Weights of a small GPT-style language model, trained from scratch on English Wikipedia: 13 layers.
MLP neurons of a small language model. Each row is named by its layer, matrix (gate and up: input weights; down: output weights) and neuron, and shows model dimensions 288-383. Each number is 500 + 40 x the weight over its row's rms, rounded and kept within 0 to 999. Numbers have three digits each. A neuron's up and down rows have the sign that makes its largest values positive.
Before each neuron's rows, "fires before" lists the tokens most often just after its 100 highest values on Wikipedia text that the model never trained on.

fires before: " ", " |", ","
L2.gate255:484555548449541508510530453452520574533443615463539467490508547486485530553466401471462485528505515469549508530564566552466533492501537488474409477480531503498455516470490492472466540536544505510526538441504480528507472474589464496456492503434460494455497416502437478437564488548519535489
L2.up255:521552557464495483421561523493586549492484618488503522552506476518511462553475429417486449447430452550522503493566509497499546475497565461552462527479541533479497523524470519556519453507510470509486482546578468528549529486492423513463510509457424481529487499558444435415497518462538480485
L2.down255:498624435489523515494566485550591541480486534604549523536507515539580508522547527489492495483520542463573500472516480584533429439551496529515498466449522482450461476489535507518418502502476505536484500532603463490509559478510456523531528535426486532455475511536440535502461506509505448491

fires before: "0", "2", "1", "4", "9", "7"
L9.gate47:480463431521484537543448476538508487513522514487440553619460526408573498549468516458465470530482512442495476476484463485482513482542516538514456401454590566505507526535493511493485514528475482455539513560497509506553489573512538488545416465470464491550525462493507508434490456483515569525
L9.up47:533506538526437520419523505526515508469509493519584555487472459496478521433495547542543446481475535566485595562544563442525444559511561450530561515459505503470528526519503552553518461453507513444515455503426472481493451490517571512577550527524534436497468498466514560504432568509486463489
L9.down47:493470503451429549478501466516477477453538502312420469508494517489526512457545487473499508517497511440489408564521532511476476517488499402444529458486529484418473494499478526497440520502511507748456503493509549534527505467484473481536530419557516479492534447539513503479518519437518557541

fires before: " ", " |", " |\n", "0", "|", " •"
L8.gate112:512430430512509588555471504473479588472503468462562492547494517409503561502459499496580437472506500540510546499511524551484495441577561475535521511504499491531438488502475516556535497455483489397492507452478495479560501536562500512582538570539567479492477555498515465498502438485528492550
L8.up112:518525489496496526445498478469509535470548473523470487543486459412488506518464499466512497489455463488483527494576548512506505527515501529545476507485451512475419533480500533472558506474472464571563546476564540494572519544537474438483484523488460484453504551571508528467543565461465482525
L8.down112:483553513471501515556500537524517458456499537432501448553549559512506455500452484549525465464451501502469439427515489554482471515503524504485523439455527439539485550585410459567546552431590493477456584482536511452494498476516503508479509472432508487515470470482445503488473439480472458527

fires before: " ", " |"
L9.gate250:503483518478515518541485500482473464548451487455579494524552559555511579567389503552495476460497481450535526501543569500473547432533510456496461442462457511457501469485415556507517482435476525469583481417508561514510460486489481492518510551526454509538456541600508547560485445534509551482
L9.up250:567524502509473529450479480526525465592543520479453498544465477464488587548411502409516506509489467444529469449553518561563488532494536550469438501463488476480472442485425461517429510492463542514498507457524559477517581433424488517538432506499541508398477468558468563468556525594564546535
L9.down250:517541455508486480445440456458490528459453482513537542474498428547481537469510537500463529445541454482465540473533526538525508511482512473505473446467589440510490501509475549553479550497433495474476546509496451453503423440496513425525556486558506555503413484381503582520513494524509497502

fires before: "0", " the", " a", " "
L7.gate590:535527470541487585469535521457574533536533495466489530528532434445495420506430489496559470507442492507483563515537496559541469427494505466510552475477489450454471505506521481463511466526477493456517477497503546485543445571562531571474446529557505490501482520431541467463550499502485489573
L7.up590:480500449528504522477635455494524412546456507538467488561496539461497442496507575603533479529471530442532546470561466474458452479499476559518493432500540504487458492453468529520472477541477456533543519527528516475530547601510506553463499528498438562614441520465501484491536490485451477544
L7.down590:508521516474571500585562494519494553454555497572485482431502538549507516504510499520508519543466524493470436511452449451484502520527421550502449505507564448460422488456459521515495474519450536507426508460517543561504525437491350557518505500526648469490526550480495521496507498506520444546

fires before: " "
L8.gate657:527532506461417557464493553436511477536470459507537484568566498368496519517491470447490491474499497483493493496540508493483502508469494501494472527453513477499451568527516504562423436447495443493557497442454497427575556562500590447587462482594478472442450516575569488517441535540541541481
L8.up657:469534488514544514465543486494517583512530535530536530506599502513542513479455372484480552432400476488540501477562511512501502562520462435441478499469486530412580480474566538512525432467476529479499454426516453562499546545543486423477500509487504526482487516536474466518518381484540504483
L8.down657:548482472470509470508502467479496565515491417515530488560509514528558521548497514564549491535428460499509473498503473561477489476526530527601521541431452496441524485477473488535513479495444532341515506467504524525513514569523522578467478497499484477471558490486417493580467473481547426514

fires before: "==", "In", "The", "==="
L10.gate259:537439479426486552499525489468490523510490531457539496627446565482512449483518520452492509516518491512499468588502551522540490486540488479551530554470518409458520486535485477466516539480512489505526438457521470497507534483527501565523496529517529432500496499522498411431456463491584558463
L10.up259:486537468461474514512505447496453512530492457558474515588513577516533545490490486504507519519509479470520473543501572561453507528488575417544490533407480472453499463460543504460477437453509494529446466436464412424495479489576510501530410513495522465542512490587483567463462469477460502449
L10.down259:509518479514481498500488511507523467503500547438455482446528519499488509515508514529505499476504521492492519492519502455522482503502499518443515478509503528516509489530508506490543487514497493507526527516520540519452509512487503476473510504513492532487510502488500489497533509483493479502

fires before: " ", " —"
L7.gate35:454550475472540508417556498436560519567514568527593521525522495566492480517494469484486478494482480470545469510493489520514466548482479469495478485501464481508442468526461520542514528510489465464470576424485486478615530540561499465463457515474481530476500525508473463453521439525491493499
L7.up35:533511463502397595484481581514454454578519494505482567492473379459454521438533470488495566464478459529547482514485509510504543526484461428459547539484457490510566502569535448447490553558495584519550443448520550473545509586518516478470459522448482461479527489568513430488530521408535561472
L7.down35:486551587460503523441536449503512502442530450461566536521523517544478491487533447521461587505479557485515518487538497505453463535507438553452516516568526559427486471486529462560508498477551456498508417447495504488560470506525492464430558540506503504483467514533472520513528488463532463542

fires before: "8", "th", "9", "1", "6", "5"
L7.gate235:469542539558403503503493478465558441505527416510492534542441482538474550547492476497510484524552527466504485513548528437429430506456529434493531474447570511510448482499498506498444532399551475485480569452468568571538505533483574522488456468521391515443515458429496503519496467527548582519
L7.up235:533510505530477503499479514482548497522480475561523519527506425514570491460460523477549510533466508513449517481447519524453547447458389534495542452485423547555531414445549506551477454519507466488466444455538558537495521536517537512481533435497477464470543469520385527510488483540551528498
L7.down235:464532550540439536467552491566486538481544502428479496525459457464479481443529514483530493519477549540491549506497490531501526503499465485475481498565450509547428475504542469565478443432539523654509466479517561518502513482454515547491541478507547493495564478510437528479464528488495558525

fires before: "0", "1", " ", "3", ")\n", "4"
L8.gate345:502507481458516486460495420457466508485486478466503590453522485399452490544586406456518528514569467541481484572523502528507467436460490448511474516488486475446464486515517553510512540482488510490502532479431549513526614469531503446454472484444464459455462427534447467459544459540519577518
L8.up345:559523594568556553505508560536531480433498485469495515434549490443559464542573568510465464507462470478545577490480444476577464481449402573564466483551530545574569534555534467581496495512566457515565514548438423448469504504480443489450507531454513514450501542545582480505552559512467461505
L8.down345:561563486572556520501555562574517490419450493504506540529499488537452487465478573457476476483482574501536529458440531498547486520501423558515476473542464531457525510494514428527531487532497467619521481553462488433487457521465533506565526485481525534521545514426551496476544563525530487516

fires before: " |", " |\n", "\n", " by", " of"
L7.gate52:492488523495479456557446485508453504535521509500475498494533475526453577512494430582446574493443516429461481483534551523488519518541506412510504469465550454534507452478526538467523429511555449543503494516502539488491564417548460439481447511556566485572509487570472489489526509482545558478
L7.up52:425453504522521467492512437528544525479543473477525514510594431483464450508521505495477488543502477473567511547549501464426488477587578475431513498445478516559500458489510531526420503441456433519556462449516534506515548505569543516510493571475508486476454476495512414471473486466543495441
L7.down52:482459501475500479528503524519564530548418515563489522456532524550502474494490525532466479414558471490522509526549528463541429530541496524421467465496580425535573437497560590479487477499462468410522459505580507506509402463505495471517418575561503479466480491512514485523415504475511414460

fires before: " by", " on", " in", " of"
L7.gate618:490466534470579517553524441504482485480506500484505494538566496476400550564501478512558593585527490505524470507488458518447410566568516504553569545506538459511478527478510479566503511454519495485490559510456490511507568512512486501499473480562496555470421499520533499472453490543468498538
L7.up618:501482442483536564470502545520532579507599455485469513490533523503492557503548476490487515430487471491497522474619398425449533503529469481521475488442434503506446484557532473539467467512469482533488464476518497462536575506494507512555441531431555504533530501537459456469481446484516423470
L7.down618:513413467466493445420508484513465531539436513510486484491533476509500512491527555481539527514471465507487486555560524537517432557555524484470477483525500483544553500504474425456545451474574541553516459465525549502482493489507484486590483500528547569501512503503528564545448425477509565509

fires before: " ", "1", "2", " |", "3", "5"
L8.gate103:490497534426503510530502469474511573478473523453505547524446389507449499491492470562539541460515513562470536458492520485503475519492558452470484474460520485521559470541533460586531431473444477533460585506544540449475534462507537542431496514469508547576513545541469468513515479535509575469
L8.up103:552598477451428502449444473553559557513437457446571580530500535470476519470508539505508492505488499551485563507431471458552449494454476460494547492527542550474543553473505466562501495557447538508528486379496447471443422558467490386488530489420502454455541454532530470474588533501462461499
L8.down103:429514546593484597438487486484521507535492523474524503499567537527482507448443492483499530498558454495513461487472528461483483563513473536499464609547607472501481454481537486535485460553484486434446450517470441531488559510511593555481478533531536465491535452487449542422488528505551471517

fires before: " ", "1"
L9.gate264:431527472558578479499516487476487464475455452488469477509517468438502521521449488455515440454429515505587521542470539468471426554583488510438512480401507495449487473468475505541548467509468434528475510522488484495505472496547470462500471460535481507546532464536413410448520502439527521455
L9.up264:460560436517556531463552594540545479471522565549482535501568443468491501487511523509536550532501487521474475525534443549493466502525445432461479442522454493455572464582530440485442463550447476489443509495535509453570481513534534411501531440473559569415481502475423447542520536436427579475
L9.down264:451529541481472566460438606499461505444557409450474491570492518547511489481506505481526552544471471439492538430453487543519544501511479540541433491476526406534499535506566551408513439520464457597513429494539494523508429477420523467496495502501517512552417494503494513505527507521437496514

fires before: " ", " in", " on"
L2.gate492:505557507427485457545552501514501523479475504514479520530540532482489458487488477523443407473501477533458535507519559544531511495524549472419453538505533497482518534465560540546448443507483477490547512451539591526473483445569535486550459495479501528439504408505447493554506495489545513518
L2.up492:475505487428497466429530582517435532549444538520533575505492483517478491529560508511556529460385516518472463537467552528524503586446504472482487425481457522462602477453496462499470441451479478523423543453540569467524514533463505474435505490533494478473503436567451495502620514502539548500
L2.down492:493513451496494499518499493588543525580445481605563525494442540579532447503532594549535558486480494498574560506453484578503486476484502506512571453506556508421497491475576559496456422522437533431472477438558554505517487602492468492472553504455526524476481512511455496583517479488445417525

fires before: " "
L8.gate663:442541523494505557466521543470492515517440601511519495506467368491454559541474493488423423439441476531499524526528520451490535477478515464521584500478520461399543508514486451573545458509469496484515531473514533512538378560548483441502520574455491538476524511460541472487489495430510567471
L8.up663:508528411520517496513489494455462592510499524449567511590489551550436498473481517475478505512516464489522519448529483377536430451530470500450539552477502488510559521553467464498612463531532412456491449453480503530516471549517524481480532530547544553466533474454511532463499489443515466467
L8.down663:442558521485560482494555432515516551466534543496517578507461534527497549416414476487477458440517498494557525449558513512537434542528537492472549515551539518489483526481564468556497511474476516554530459526511481522506508503537487504467503434547500462521538442540479552511493537553461454466

fires before: "|", " |\n", " |", " ", ".", "0"
L8.gate85:545493533552539575491524474508542560486523486475498459478499516487478471549480523489552449505506446516441527524475477513461482481450482556496559490463556499421461457482469541516495530481545493472532563456468502397575508483557469499484499491465551476535514581518506483529507477502525473455
L8.up85:475513540496424490528522540488532513452469481495461521473474530410470446457453442500506500531483448444488505507519459537498506556556538503464503491465491504554516504459510519422577491485550482570506515455472539415499523508516542470517462539475577467441434462464577489393483459542451491532
L8.down85:516481589460443506489502431472507504535483548474554465539537546492560484496478483564528508497463526470496494424520488476509467524551504435497486471517448522521535524495556430553524512445546531501486516495520606428560553475503436444466496459428549472545476503487539493429481527408506461429

fires before: " in", " on", " ", ","
L8.gate274:476507450504513455513538544433500524461481512506485542462501480451560415471426540475447454534490438485532545535509457539460405539460583439473467564478502473456527504473529531535507443432441498531443543513531579464500583526494513495498473495544550520476494490560463512467464483572557502505
L8.up274:440513508444499503460516535543547525478429507542480476512545482433555495521529480481449480464421490602527527553474493587514517540418464420527566526472438448457516524538523522550531461506438506516550493515528508483496537588557499538461447512549557471481512499476444515483451543524394537496
L8.down274:461525527521488493507515510498475517464485454568472466571456501461516439511503475562532502554508490527503468551488484461479555540478487542486478548570441457512531496528490534449514430431348542458454504458557563544435525532501488508498536562522545507443480510441500495487477523504487554531

fires before: "1", "2", "5", "7", "6", ","
L8.gate759:558534523427436510478447494498487494500462550485489606500451458474506461468506429491527514504436535487538518556562497505476501458516487472447557497429570484448497508555488488524514583494522527517457522517492508523520468468451500465455486487532481476519535479483551444503515544538567515423
L8.up759:500493495410414507451533587480484522547451505448507518500523450549479483494459512493426473576548523544571436521558507567492479551564440508502545427525470536472595535510532450486504500489487532513526487481494514467510495522514502511495462522522382458517475494494524555519567530482508561539
L8.down759:450450472559529532439550561448504545557506462551490496437539449455531546562459471479382457463517459546489546475535539464553507475478464518523547463484506499522546546509541458553530521475529507510504576490551458534506524495530428463464532498528420490481490463544482546518534512496466553477

fires before: "0", "1", "2"
L9.gate196:559413564455424551461527513537473462477450553445434541491526485488511488522495511533480479471482484472527515566544539508476560532579488553483470502473541502509564454513456513543488507446527513467452449541409575428494510554442502517451486594471534504441441510562492459496538522521499510503
L9.up196:499488501542439494499449557520580518429509493491464477426551542389515519480511496511534452579442533474599539512435537411541531514581476524537435440558511573467500527530535413495468476459572456507480415530455471552418481524558466539545558528488558485488460541493565535542518441533508474522
L9.down196:487537521469535483472431554483428457539472456518461528454529495479529467512459564515502435535534528502479525463528527453573457570480498498488447508491511546529484452523492498508473478569532483457494490444455562476428460472493567449501511504568539485521548475450556542496504532549537541480

fires before: "==", "In", "The", "==="
L8.gate701:450481543457527586503518525496488528471457459477495473585471522444507512521426467505466480534496438504515470523520551474465492518529514448536524549442573496474524461507498488446527518447514477449462494453462501438576534515545513541512444516467501367497475515540456502435483466480570564446
L8.up701:463481558478541554480501508461513494491476442479568525653438541522542499516441494523506457513511477527471445535516566516457460534514544461572497562414538473484490459463483505452490517450507490476473498433504482462528529497486519562506425564537465408548465460571429519474477464495580527454
L8.down701:500522501505513502481509515485473502535489454558526511521501502484506497505481500503505515491499493523526502547505512519476523498498503497556529556483489474493498510485489492470474471502483522451526468475486468495507484495511513510511467529494500474499488504494485501510470493491518494498

fires before: "1", "mar", "7", "r", "2"
L10.gate53:499499470503540486494514525500545520556489450466523468478559414443464551563471547524593469535436483478513450516551430483505461498499449492454576471505499472443514525519513535521564517526492513451505474477518496549477472539428472412495542473501403476559449470499519495519576568466511498566
L10.up53:441480541491520535477454409527533476554522493490507442491499468540546459497474587485549612424459445497518485490525442492472514533598522521463485389478497563509526507512508449502456512529461459526588515436478497500529451456462451477465538488483502489536462561510483529565587523517528498555
L10.down53:450511464429551522545451547555418527571459505496471478514470544467484416524519484506495452525518489573488514505518445553520546412496518532587546452455511458408550553510449516499462527533454475455487434572546517495533506475519547414452523474492428550510456497476582509505498520467565495475

fires before: " |", "|", " |\n", "."
L7.gate489:498500428529506531548577532491504530488573529454546496538456469520523476443514525488506470544504495462451485497510495558509464508407487508512464572469487519541542516456484581504507490517450469491506565462480521473502482459494539523499594540523511463442516496557515440473547467531497517504
L7.up489:501516471501461600556500542530551533485442487513529494462506527480550449515457471435504496492460469484462518495547543438535548515411515606522540558523466520506457435492547570510488525561495453528614518493543566393541516525454454600514486551488464417423488490562478438493482536513460512491
L7.down489:475463486395529493570538466536497428533523603541528534470506556425495540563518536447502496485451505451485544534503510522484464467523505477535466444569479511495520510536496542566482587490519531523454523491492507513457594533492528485520561482453503483469424506461460545472422478476514568511

fires before: " |", "|", " ", " |\n", "0"
L8.gate758:558516483522554508541543511511456545475512498490524418580494454469524498504484486487488565487411521486458496529471494525495501499530437457472544511493455519536531487480477537502530530526508425520505559433414531416609523477546449494497519520499539470447547556468467464432506483469488511590
L8.up758:455424427440505492517554507463518457557516545500523479509470544469512490475458548476435506567607489549439605522505478458494473468501466475507507434535457556506555536469498519527504595560502505488445566426536554476480425471611579445540491522501569447499478532501491551480473472523485520469
L8.down758:519559535453468577440528467568497451474474440524512530481546507521436501508514524504415574517549507524505453448446526560622526514474498539493516458511476569517517488522446491482516497459575467524489483504473477448532491519527450470527512501421467577539457476450468514522507492496457489484

fires before: "2", "1", "5", "0", "3"
L8.gate456:527425452479456475486454448445500491519507505515483438417441453463444435591475515465509396507552527547432520518532483510507391453460451511464545504601539495504525521507424506510453537483445459456528505466519572468473445507529549512505463488491405472466441454604491434473490475560487539425
L8.up456:505535489526484473490476539487442522458427477483433530527530527449494452522539504491443526583521509482496472460465457517499533449512526490462539480456525507471512517505573511477528506517452457529445458493494427565438497496517487540502474560517509530493446520522486549540466531518516457560
L8.down456:464540447470514507422513573503518468477425540396586479478485486508598475483506432522433466402533547536564499462524525558557552533541462507556493494483453490504556490541535469516492465534450480641452484471553509476524510526575467398495499483509528488510585451488476489514466522502528449535

fires before: "2", "1", "3", "8"
L8.gate621:577512513557438533507461551502439515474503459514477515500564512516561546488497549465527484507473482489575534509485469502566530441549479497438574513462528493525518520507517502530423544489517567494510489506481528480542482514482544468573545501557506460479527487523495502451573538419552509514
L8.up621:452477544458452425486390548473531524491530469501509512441564480574515437527518537540503452474495469553493404432515545487453449531542506510516486450535524456519546447556529477497474515571541513556561548518462480547521478476491536484475579528471549550489484465521512475507519553528514504567
L8.down621:498496466555513479466433496474569460532508459484520440474535483476540534495563503508378443590557417492492519467456488477549522506515508474401539530545487446546517588538530498439528456479479518447495431475497483591407512513516495543459528569560496554487486524484503503476532494468542545491

fires before: "9", "2", "8", "4", "5", "7"
L5.gate503:519500577560541499564491404480448517502468446423457533523459494472526457568467517436489438494461543444522499461522518475507456531521528456477485452452564478400463443453475539543517505508465508471570503563539554483508527516456522520494477552519470514496495521445510455448520478482530513538
L5.up503:544507536485522525523526449523560564542483561515467584405485480459560522435474540473503490480551513554516514512462455562464482502539454504477439469485481485593585515512532517543475481535505476544566494505446528490585583538453513461461519523563468516544503473527485477510506508519522472530
L5.down503:442442559465475571523534536551462523502508574424441485468497482446468513462525527462519437454541510516466536582511533561455454417500555426549530537507539543472515549535504514531515475541470472511519498423406512436545479492554555502503488471480466551492481468544495429435424495543434445471

fires before: "1", "2", "0", " ", "6", "9"
L8.gate252:459451471465461519489444576469512506559571484483496540498509486463523440567564451486533436526468510543488557529495563489443467447555446457528572480555525479492428542519441533472468517461487487441519550458480526509565538515535493474491515525497432455508476487576484496448495498483543478513
L8.up252:542453527433606469491458445428526529492524482548495523487543476469484501515468542520490501525631491532476538464484454528529499459450544538518477473505535424542482422452470554489560527523501546514569552473442475461445527490533478570505530548490585489431518537465554464504530401513459446528
L8.down252:570467450512510448550508564534546448507458482456520523475521459486483492498497541422508539463534513462589541412499531462533471525529508413448534426502493503417461471520539500507476499486487464536505444488528508453393547513487475492470453439524459497495445478472487469502473512443473532435

fires before: "0", "1", "9"
L10.gate753:505487511514491559487486481464436528492532516481451542514493534504459497415429498529603535483478475487472461462463529538443482485557525466454491521473520493526523464465473479533524471537467469510470450479486498504480455495529499452428497453510550477449593426473495453452466506531566549489
L10.up753:528505498532507533486522503548448481441486540490493549488517566444575397497590414540420475513474486476545486469503508446510516517476407487567504514510479545478504501543490522551488523587553584542541559554503550582485505451475398453506494478459479513508548469545467508499532514513516429558
L10.down753:454518492529531541535499481477546437431530492452466503494499570441477526403587465462500545479497442518498532519531502469567521359500496546480539493593522511544449555459476538404520488587486479543588529474522498530492441492442474536552531473465507512466551494518575411566488477488462452511

fires before: " "
L2.gate67:436478451489551458482530460506488488519487510500538547493479539543494494573404509431518516399498521543527475446487521496454505451442531541534501526512527469461455488511494519446464432561505426494521549467508571554549443478529474502461502426408481523466416418565525428534495508527453556523
L2.up67:510532517453529535527512545539528558502457457421508508525591554532567497481433456508461499513479516530447502553515517551505524446498535404475470398486551446457428427541543470484508484461431481468557516470491518527520493550517469470464558488459590460493475446502487402485568502592499491524
L2.down67:487593444529485525512556425513582531493443511598532513597511482499546459577517544477491544439494559432565490486518499589484471440541546511551488471440506482461488397493501489477447466517451527449510511480594505435490543487564478517466530508448512503457523458532468427508476502558470448521

fires before: " ", " in", " on", "_"
L2.gate406:474475536469514487481570525551525523476546549510507525485508504526468506502502529438511503503514512503553594511554516485500449481503392470486558443430503506427510476531606533504537511487413530497524561421480505534502444515507561414478551522473497501452533427530468456470526373480485504464
L2.up406:468551461454422459505539516524475497438489467470545535547520513486500481542485476517560543470513466468491507493507505435460429516544506494469435396475502464361555522452555576529527391442498467491474493480526489504503527522501537438501541532550463476442509552493488462516493447524547479524
L2.down406:542531486479435464506437456591466481542459455564538496462446524559503481472531492484505491471471512471530507505475515571472531520521401433478510588388505488505525569493485521529469485517425568504398489443512510551485524526460490484560539519456554502529441538451463519542545488437432440472

fires before: "9", "8", "6", "7", "3"
L8.gate430:506470423513507469486433509484472460434500520475422532485506462500476470604476567424496412465494527484480544526460534553494441446461509508462487533490558500419493509498481517498556529512487533499511556502462554531516474549448613567467485476510510470517422535476441448509518497485489518512
L8.up430:478378544497506532493529489475554453533513450515448391518550531486497517476523461525514429458503511538470469557498418523495492467425458508524523566481532496494361441506503501441483435521534449518524449452478544506519502456444502564429515540513481528501415554533469500503512471517495463449
L8.down430:506469456555474504453441487533503541515449510495388478515523494471459499477498536513517492469530511482492419501486520580488408499441522487508492430412509496414471461449458491506540516501491526494465572499519514448445500497528523510511392481475538554544583565500519484498486531555386449533

fires before: "1", "0", "rag", " •"
L9.gate717:470523584509471485516496538535508495593567550480474495484423540501462460479563484484541495489507518513446504545517490510429472516534495424486491460448489482546537541513519516489526515513520455516495489466578545577460494528525433432462457525522474472476462478554533474434565570474560530505
L9.up717:449469453443412459510507513437582496520503499423489451440548466475499537428547491486573431548592499517528474526545544463501506475526518507508430512455513588398445456541489476550527480563520502515502513532488488467433479543506516563484544505559497471441513484511543479508478503536474543537
L9.down717:445447547524504547507530542546521507534563490437569515540460493493554488393412449487545498446555483504509554455526551512482532497497447532521532497503500531529506523472406498550459464533510514399516519540577488489521529484444546534463486471453557520560495508504481493459513490487494521525

fires before: " as", " for"
L7.gate521:506470500467455524514538509538526557464456517518505461495544453473538543465502427511500469436497414441518455456472529505548459413520510502562512529458550486506506522564545479512493425503493466533465520494461496448538460612547499592535459537539526458470474474503540406489526487565516507453
L7.up521:460484488513501457481514428495565547576516461473545464516419511536493519509445549481517484470566554495535533452539538496515524460503519423476510485464589491462583520547454523497521518434475468483522555446536603466489437574541504538445523443432451500523552473484535428529540518526503580487
L7.down521:615458490509583469567514478445537487457540491492462518511533545441503552529558437510557449509432459485558478498530470469576475460491528497519537517512446429546513565520496534557448508494511463467520463522477495455494470525519461575481500435533529471543514476477509490548483524554470525532

fires before: " |", "0", "1", " |\n", "|", "3"
L10.gate477:467461478535507474563489465419493573525535451489536434443504489464517538502408501509565447505518481533488550576531493482534458489547567409492505478475457509507459533482439563545530543400474551462473556572517515515467543469435462463539475486526545483527560453555492459473482431451499539502
L10.up477:483542497546557464572467489462601573482504464512426474416536435525479479423434510493454443526535474504484486528482531546560542541607530522467455496507487540527486520493520514506545471506525495520397477560529472464471492479477535565471510455532544423487593494485518542443480438546540492484
L10.down477:473471463455482550507499477548594502493581469551484503533480448526555542462585490587458574541522522456509535428456479486465547557465429520540427480510476513467537492547554474512471459504462439458480521392582430453456489541541485513465499515489526489445471438437441519490542514494512542446

fires before: " |", " |\n", ",", "\n"
L8.gate377:498541556494497561535483530501494501443463533493518499499489407543459462509504434476496479419424445437572431412530497479456518500493489484537518519510455537496432484558531475538518525487494450460546518500534496479537444548506440536480468515580581473512470475492527546390486572520546492454
L8.up377:460470462449552557498598611528564499521516485529489513492502452495514486446503555483468472454487490608444522541413486482476510569514515451481511456529475563484443552485557587478458514521507523521421548468477518556456479482558474529488533523460562537550562495546456488455520435469500534519
L8.down377:455548553543494481505516547528482418452490510452533517492518564539470519524500506519472511463558463443542515510445485564521472520499515477462526522523521534467513546532512536543538490505460447416521484464472472458535482491462534492562532484470446527553450438497548487418476527465478475583

fires before: " by", " on", " |\n"
L9.gate99:519422490475554485519496461455530499458535495411492433531546543581529574582491460516551571587491522552516474496553469499505476528570543526566475500497500440478454429492499513501421527443482510462554519541470506524498523449568532508547463511496535456568478477523474500413497468539494447515
L9.up99:466480541513511520487485525496519438573521447519444508392591573499424492465526526588503510467418510539494479534577474466476521489497491449536551488493554468578502492525512457481458484488480523494575553507490508496491578478558486494433454524525515463481435531533417541425485535448469469478
L9.down99:466392504515494482532508484482501559505447446577494463485556537477411508511537559501515533576480468481473511494495510525550515540512544498519531465550568509537509465435475514539508536504448564511525500517510558533475499484547453484416476531479532466521590499483460437534399485481553502531

fires before: "2", "1", "0", "3", "4"
L10.gate504:538505497542505458531511457494470549517528496466462532512457513502476488497542567460499535546499431417482551461612567411509488471498434488484528476487535502526554534495518545517516520470501504468512483471514497511511553556473505473499553510504500427505509467487434529519509445457509513523
L10.up504:505434574483526485468423438491518511535503469438479518504465526485511556500468533537455460556508511459546466489513482513449513477554443465498474406492561409521543558577507476526469504477493503433458425426497528535550447481444490532416542469454484458462528514498566464509444510502454517520
L10.down504:546473539542430504545496542469489506527500434466477467476514572457472517485537494504476523478503560529483495544517487504521439504509484504547508508461476522528566445488433438469483561523496475656484521509468457476513486478488515472560474493443522528505406530536416497562521524544428493537

fires before: " in", ".", " by", " of", ".\n\n", " from"
L9.gate5:475471494485484517515469492498531535549478429546552463432494453446477515565514511449465493487465550458452447536487512492481478456547540485513495514483470433479524402493510552524483480436485507454494492544441541484534553477541452496501521433589506503495438488528412530493483484494540509496
L9.up5:474442530459503531502490471493550467490524515569442527383476425441506501486492524510535536507540489485523460542520511511575472447501455466482462476511535453431485448501526462465469479538471478536559527493592537428531493604549505550543445472512503503513475453495531442428454444476468440572
L9.down5:587418542498535510558539478529475538484516491552446503496528537530515497530477481450521481469432492489488526480451500497500458517493460576487500492519564454492534498525466558494487500487577542572507504499460497491536497450507476452496486462588497488477480495544510497490520511538492532503

fires before: "|", "|---|---|---|---|---|---|---|\n", "|---|---|---|---|---|---|\n", "|---|---|---|---|---|\n", " ", "|---|---|---|---|\n"
L7.gate453:459496554446447531469531519496517433468545582430596414506489519530483553465451486483567536545525534482526488556485544503505529578517542436437538454515497444467501486507518469494545489479603460507539501494471541572555479427584533488499481517457515446511557533500460406417521515544417502483
L7.up453:503523477449519521398475512502546466512552446473491425503514534544452435519485480418506526560498528447494548560513494476525453511516505500519442548487492490502441500460445576472525550489523467543551569423513533564530506462449511450535487517488529540472497445466519485407579480487507523545
L7.down453:501484518496377491528448494523620486509501518518515555498548548459425472486497458501537509532467475505513530481491484466527485574531549515506493514517534520507516506544484533517542536483553457377492563455482437479445541481495518465494536517510507497479434481500502462448477517498450490502